{
  "num_hidden_layers": 9,
  "num_key_value_heads": 2,
  "head_dim": 32,
  "intermediate_size": 512,
  "norm_place": "pre",
  "norm_eps": 1e-05,
  "rope_theta": 10000.0,
  "init_std_up": 0.0311,
  "decay_shape": "exp",
  "max_seq_len": 256,
  "train_tokens": 108600000,
  "dataset": "wikipedia_en"
}
MLP neurons of a small language model. Each row is named by its layer, matrix (gate and up: input weights) and neuron, and shows model dimensions 64-191. Each number is 128 + 32 x the weight over its row's rms, rounded and kept within 0 to 255. Numbers have three digits each. A neuron's up and down rows have the sign that makes its largest values positive.
After each neuron's rows, "fires on" lists the tokens most often at its 100 highest values on Wikipedia text that the model never trained on. A number after a token or word is its count.

L6.gate74:104124114095122161106128126079113121134196094110196126210108067158090167053104129139135070113163079097151158115102145132134165146137096127140088145091158117086121141137111085182229172172089078125109135127156119161119122185118095110114128099127144086155102104182120093148113130131129081054184133130115164149150089163172088189201149079089161112116139108143094146067093131149135149138197
L6.up74:169123064150078102058130107078104160169169100095084082160156120100107199105109131133118107147148036179120097149101082152153156107082120126194148151128171176022133133100123112155141138169096118132105110128152139123089151124167140130108121117103111094108158117142126098144158137125095114086154091096132176051127152164173109114145164067160134153130128122101134092048156136185130152169141
fires on: "," 45, ":" 12, " was" 12, "=" 8, " as" 6, " is" 5

L6.gate117:137131061159082126049132090110128154110108099165153075165137152150179151133126116076131152086137120134140151112163189119129193157067126059163131182070115131112129183136098145182108095101131107102126164110124140099112089156087111127168080181140151166108085085093162146187069026175091094096148130128172142125131132118116118112147155112116161135103156083132074182135159111083155108136132
L6.up117:123093168144119147125115189112186147101088145089137115143100129161177155113113152120087145131177139117102155154051084138147127121140091138121056120119145106093159156101163125170070141147131096180130129121132128130140126181173081152160130150076117100158110094174119128139083089120110160116137192129156105121184178096142153112167148142163124091114099113177116139137148159143089125204126
fires on: " him" 34, " of" 26, "=" 5, "led" 4

L3.gate24:175075085159141097146127174113129152117111187167165119088082175097108143093121151120133134151120160115097119086127169146141134119095138106162205095119136124104128112148173088198139154166162096131115122067050126160151114112101109195192100097104115103001172142141146118091153125141096158164135171114158123093058084089089127138180141118118063140106108173093165181122141103139116119127088
L3.up24:166088126095122152121120179141104161135087097133169088162093103136155134096150129165183091125104141122120128122167037122079189157102096094140123116112121142101081190161126147218127143165137131152136154109095133143116115083166173045131155178128126187087142105152129069125185153113159170121070143166103105123163102159138136116072201125104124074114092146184158093142184189130064139137126
fires on: "-" 48, "|" 9, "\"" 8, "a" 4, "and" 4

L3.gate6:137112152145138139126132135112137167140109145150165115133137061110112124140111102131034111142153158155208112093124102172150116150082097098087139153184181114136161101140133132102081164154134087087102155159124124132170183110099141126134151108126100070182110135099060060077111132192126070062172080086082147187109091130129073110204146191105101169109121168110148107188134104151095116156146
L3.up6:124153110114162141096150126109140105131105147140124094154098143144084150088119098068099121101110167122130224073123115081086146117111109092120115191093103113128159099114152121111183184149054177190090170148140133188122163130166136099219108109168089098114131128147106130101079145178118144104190092138095181102151137163090149124163084092146175117103172113142148106150148154136108147145137
fires on: "'" 59, "\"" 18, "age" 9, "’" 6

L6.gate234:029108102071148136069151120119120158113127144115145102169128088136066147084090101119106114125113140177091092106172148135168099132039102153104151128120097108093168093126165125071144117129146217104108120143056137111149107078171114176184124137141111105121153162122171090098112160085130137148182168142101121089128152165100136123164172108081141118137122129131114134137112131126160118126087
L6.up234:127115070091122146114065146132088151143136183153137127156156114132114128102080097167190123145122101101114116125101050133088151106135087144052146144157162101129109110120126047171166141099139202093087112090119103148136111114131102153139090124129133146066138116169110203103080135181077126157127096092177145083156127090130119160137150159098163088057125132079082074116086178110093154073150
fires on: " a" 45, ":" 8, " of" 6, "-" 6, "s" 4

L6.gate83:120088150096098162138103156173127101100054173202129135131133102132176148098096095146162134116186144109147096135102106176156125128148133105114129162126116149121159112160087146156147142112133142134120110108100105145094122136160114205136138097053160122108101130208151132082111169056150160131156105125113161110098193172054148130141093118167146100109135089120142189138112123118124133087164
L6.up83:164134150084165123121188095213113120158171141113164051097195142089104074105133179103155087115157176090105127136141133082148111148137158080125125161161182134146169132115100143119127103070113119170079174165117098155112167124052118170092093109101088151147096107116095140116099191110150088163079122167096140116102115172119137168100131128100124122104067163141088146152129107101116173154124
fires on: "." 38, " The" 9, " Gl" 8, " vac" 4, " of" 4, " Cl" 4

L6.gate189:139174092153149142083086152183069078141175116124076053118099138170135120130126162143092110091108130151096137146124104126128133127093138184136159092163152151087113152091107113136072174059120082131082163114096182069093090161085162164132093132093114137151102094125134132086072151115116149139132158131151086172120175111154058153085183148158128129120128148131046137104132145094092135165139
L6.up189:170088142120163144154111117145139107085141184121103105112140099152183077079119190127112121150181123119150146149147105106122125147108157090168141143088133111139156154139118138105117116105107128156100101208104139150113157117094142104210108188134110113127112103206105154052127168100205172159121171160093139114092157118107160146124150102174121108149113160143102162119157145063100163142133
fires on: " which" 32, ":" 19, " of" 12, "=" 7, " |" 4

L3.gate47:105117064094145117058132121119148110172135127118099123137158099114117095114097113165153124126163122168134085103122145133125137153173064168151129081099123107132088126071148175127100135094150120092152185174171188106159109128109084125140093120133148156063153132038144178131149178226137196152109149095128145165181110121126155136066218104140127133131158115117065117113146180134120172164164
L3.up47:092121112141113141133123125168063127126155235144107146160171212112154149172204114095080109131128122107081093156133056173167135125139168104131164184166146068108176112168113094147131132180185135108141104176126068140185093088122147135173199184131111096154085108101123115134131135115133137164148117129115152103067129168075120110140123176105062104120118136114137120129120116128168109067111
fires on: " of" 33, " to" 11, " |" 8, " Preceded" 6, " played" 5, " as" 5

L6.gate412:029106116103135154143165144117078104144139108082185111103133154112124165087138097107064090111112117142155096143084128114109096155131078123144096133100161134120150128162175116111116128137107099147084158102119164133110104172129110143104110143146199117087089160194027095133123114096092153153147087083157164172096131110149118083074220136146124103137103157135118113083095100095177139169171
L6.up412:101119092121105126056104142124132118105168104082068134167136117137105170104164144156156111107123089129135132105133142106139127120137083122120089160121156103089135125124135146081156170154093158170096156106123192081185137138112152030112061077104150034162169153127095170094213109161126135143122137122158131128144054147130140119124158123126146160116175140116119139133111121141103138111105
fires on: " of" 17, " to" 16, "ed" 7, " /" 6, "ing" 5, "-" 5

L6.gate122:204121107112137080130133130089074174167066093217142152151105144123090146119199103149041105147160120128133057114134107142125137137157111160154174188167137105119081107112099103172118162180147132156144195158096096114091159113145145125116168152078094121123126137097127135109115065134100159151108090134084138133163119076072149096180157116174111159134128142088166106098162110135180117157162
L6.up122:148135077124110145112127189121134108109074083107121138104143120086130191134108180143111115106098074119169106121117128069081086156130100106151110215129098174139084155182192132161147119113091222107107164106129133095151097133107150071113093093127116146116167138130123127084125144152118118130090119115140144151070130133168074136143154128098141119189098102124161131072071148147091116137082
fires on: " at" 19, " to" 11, " ac" 6, "ed" 5, " over" 5, "ry" 4

L6.gate67:127180121140130183126163072147074106104171145092102085118142132125092048117074153153148141144179108143151171129155110055200129098095107134087160126120109162126086172137151100151151176145088108131101138097119149187139132181099144139117183151154083127082124097119100140142080147143132164149105131168130149130139170094230112211134113131103136124119169143170150199149101156098129141169172
L6.up67:162182156046122140080040147092123141120165120110126088109139128106096096148166161095080141131162100101070138164160144092068139129137153134152159123203117135114135130086168124127126147101065124207119116131129126073179182147139172118170161137138094134107114144140076109125125093155164104102151098127126080094140150137166122092099093148156096147133130162138129124190169089139060126174141
fires on: "-" 65, " (" 15, "'" 13

L6.gate480:167100100105119124077106150145093155159082142098146091127190160073194150128142156135140102077128082190170056112093121128116128155093091098109157123111100093093122097151109122135108128147088066080107149124103086160135120201135132114138138119122099134142138133126155100148132111072133066192136101102159161101176150112130088162102209062110167126143163199134147154085146172186162142157206
L6.up480:175180149175131135091131123128095167135104132060123123085117141106127126129116109151188163115157137116148101104090144139083124138128122148140194074129159111051121055121102132123121178118116149120141203120090124073166169115182161063112084125076126075126177148142084093185158098096110084185146119132141169130155092128131098172130182084086114073154149161079132106072126157196085117158173
fires on: "=" 38, ":" 20, " at" 16, " in" 9, "-" 6, " of" 4

L6.gate145:097127097181091074097088115135142091103148175154129132201132110107123148120130108110161086181157085124088123111188160116120192119118139134119099193106172122145110062161132140136108159115104228157159078114100124105109160121094107136184162182100129129072109104146109121067131134107174139136092166136136102159177124172100132192122095136163068124105144187174162120124125072106148162128181
L6.up145:146088113151099086069156131158146126121108111146113143145175094124157182094160123181076081125113114101136110117127114155129097142170108146099119115093095150107090161148067120155112132052181120147111132168148119120175122073136085155108112147152151144081189130101142115061179102111108133085123090133139094122105136108137138147098132131079131081051111164174158099119112189099112120146132
fires on: "|" 31, "-" 17, " 2003" 4

L6.gate191:077087111105138110154140179143136093121143128124114118107092119151114140149110126110130135101114095171138124128176055128180160137168099218134180164180141132161129130205122150111114179156176112109109131097127167179116173100096142123083088143115127184083070134113104076093192137088135110170149084151110100105152122114182144137135096121150119139149054161136164152122138074090126173144140
L6.up191:123078108100153107148118115137084051101143220060140168100146108118157174060131120141122100138142049172145114108170108132137071155145147146107127131096131044134075169131170176171131091121128145132119142115135155110132084090167117104095117135105133186135131078106111097096182107103160180137122115136189057120150104145149179193092131153143150179131108122135086105140196122121149158153097
fires on: "On" 23, "-" 15, "Ju" 10, " On" 8

L3.gate448:145129137156134173131055123129113117189129133146150087140069139135135155076148086175087141120147134132120061131153163088198170140036128103130141093136069111188189149098141122117150130104166082130066196095143147150088122137145117113092128126128155053141136152133152135144151110071157189129154109107199140044151079067112149073138121141124165149163134123109113122153104049116095162085131
L3.up448:122121075084117102076150122151155172149116132141084083101103098153107132090171135135176171116127158138123093154145095110132138112181079095155192100101105116075142123127148139107154146146107072085182145161150160105136117095174097184142127121032156113132139133104136107177126181112116108190117091190169113104137148136158145078106115105128176154101200194086120156065142137183060143200144
fires on: " a" 46, "." 5, " According" 5, " he" 5, " an" 4, " |" 4

L3.gate117:134149163177165165151101170129094138136124046111118096151133144151102190085149164154141075115167136136114173117078120114110115133121117119143064123116162166167120099121132138189170179134086102188133145147122139143120125058123109097087115148111085057155163099102150127118128171174123165088066165168176103104144171131185117146126086073134116171144137120105134104090117158066083129139160
L3.up117:161157168104137160141146134145102142132148140158154084140148131182119143119157145117099092118196120113101095123157101138118124100177132181097116184108108148162166131122174170151130136097149120178105164107173119143106118065156048084105112161065150082087118138160151125159120100132163170107137120123229131072087100107128090152174104118161103108065135159123104140205082086083091106119209
fires on: "'" 100

L6.gate342:105075096066144144110173161141121105120137021118173055141142166046099187110123129144137163159106162170116120154128100130177108128166085108086087103193162091090154129079123125125172105194129104122120139132122133194081157169140077106127130185117107154112099089109100209084108103130098144125123103137148173137149117153131158104138130119074125068075141109118093127143153142122087200121139
L6.up342:152137133138103086191164115108155109164122193073107069139093062132055137121090128153124116107146124128140158066155167184162193095133212182126120125089134135101167182071120121088086145098121131148150106199109155133098108105148148132187166184169099138103153117111066111111094103140133146140140158137104126169113102179109092172059126132122092095130158144156101142137117164155142191175115
fires on: "=" 59, "," 18, " teams" 4

L6.gate278:112147123140119127128124148115135098130136164164106132129165113150117125046104118128090176131187121141090111093095083102130120155149140132134143189127106096100116140142124092158184097184106108087170159137176139183090111080150135107137152103092098147090132175121152149166093165143161115109162102183190127129133092090135138126142149098127090134131121178115138156138087143095159149145080
L6.up278:171138104082140131138123109161143107074117123173118145107135121060134162104122046130093175124181154117106111136136067137134121156091095180123185147140074151086098128148122078150133117119099138084168123125128166169109075084118137165110120102121091137106114140102185133104157179165146082133165143131145143107181145152095121098175102089098065135060148164104101168139119134126142151191156
fires on: "." 46, "," 18, "\n\n" 14, " |" 4

L6.gate44:062157147177161085118101163121107063085134099186087125194123081147102126161146119139109110108084130142118132171181194125118127169177107134130129109158121137139076136124089134098122110148187096104135116102132181078095057160128127120127129152107117169106209096121102163073190137119116179118093111120119087125180121131128114126080119107118107118140127163200145176121092138141159143075200
L6.up44:150121113148197117044140100144114174058090160106092134147097152094119148181091124095094095135143181175146084147110160173152112106144166153175080145119110129153093105096147138164084178119108135151127124117098142141114172122145100138132136134148078116064135130129114108118151142116160161157142085153072106134058131088134126126140114094072139119115104041086152108088148146064126133175140
fires on: "-" 96

L6.gate411:151156132070100160123122113192134053057135162094129130105151100136102110153125106189170156157134083153134072100154107193155158135141117087181165077084075077122126072093100106099168116074117132160094106151162131127132162119141116112132154107145121194137103072202116163131134133138133121117117158149153137159140160146193068161189191064137165109172151129107141184086130119168112141157118
L6.up411:111138091144121151196164121172127103142125105129103175131143114095111110150137140162149113117148083105101095126060142146165153144144142123133195151187118081143161047204141142155132152063157178094051117196113181093123090147177101107107075111154146165144110147123141123115095166116112086122109122126159121140110094113126157161130152117068157156138051096111109115141150144079137130096174
fires on: "-" 31, ":" 10, "." 7, "c" 5, "ali" 5, "ar" 4

L6.gate476:095135154099135114112120173129135098149116130159108077210156159131113147159148131116088131127115030160149102124154091098181103096083161095059158218114088136153104117156127183135185101114139142149058115132089119078164153208120094155165155129151153090110128115169197161093132111076125110084136177142159107101110124127160093118156130114133143135183129158127139170163103106104133120127163
L6.up476:071118089107143116152173144206087131083151133116096105137135136109104117123122126135136122128125142150077158147081151127131160144138078123119132107126106133148127113130070110122157077087118088087118069156098099114109116169107108170033103148137155103157154081133113120023062146129167142065078175135075115074112156158141135118159144197152164179125120108116120136141159103065028145103126
fires on: "-" 66, " of" 11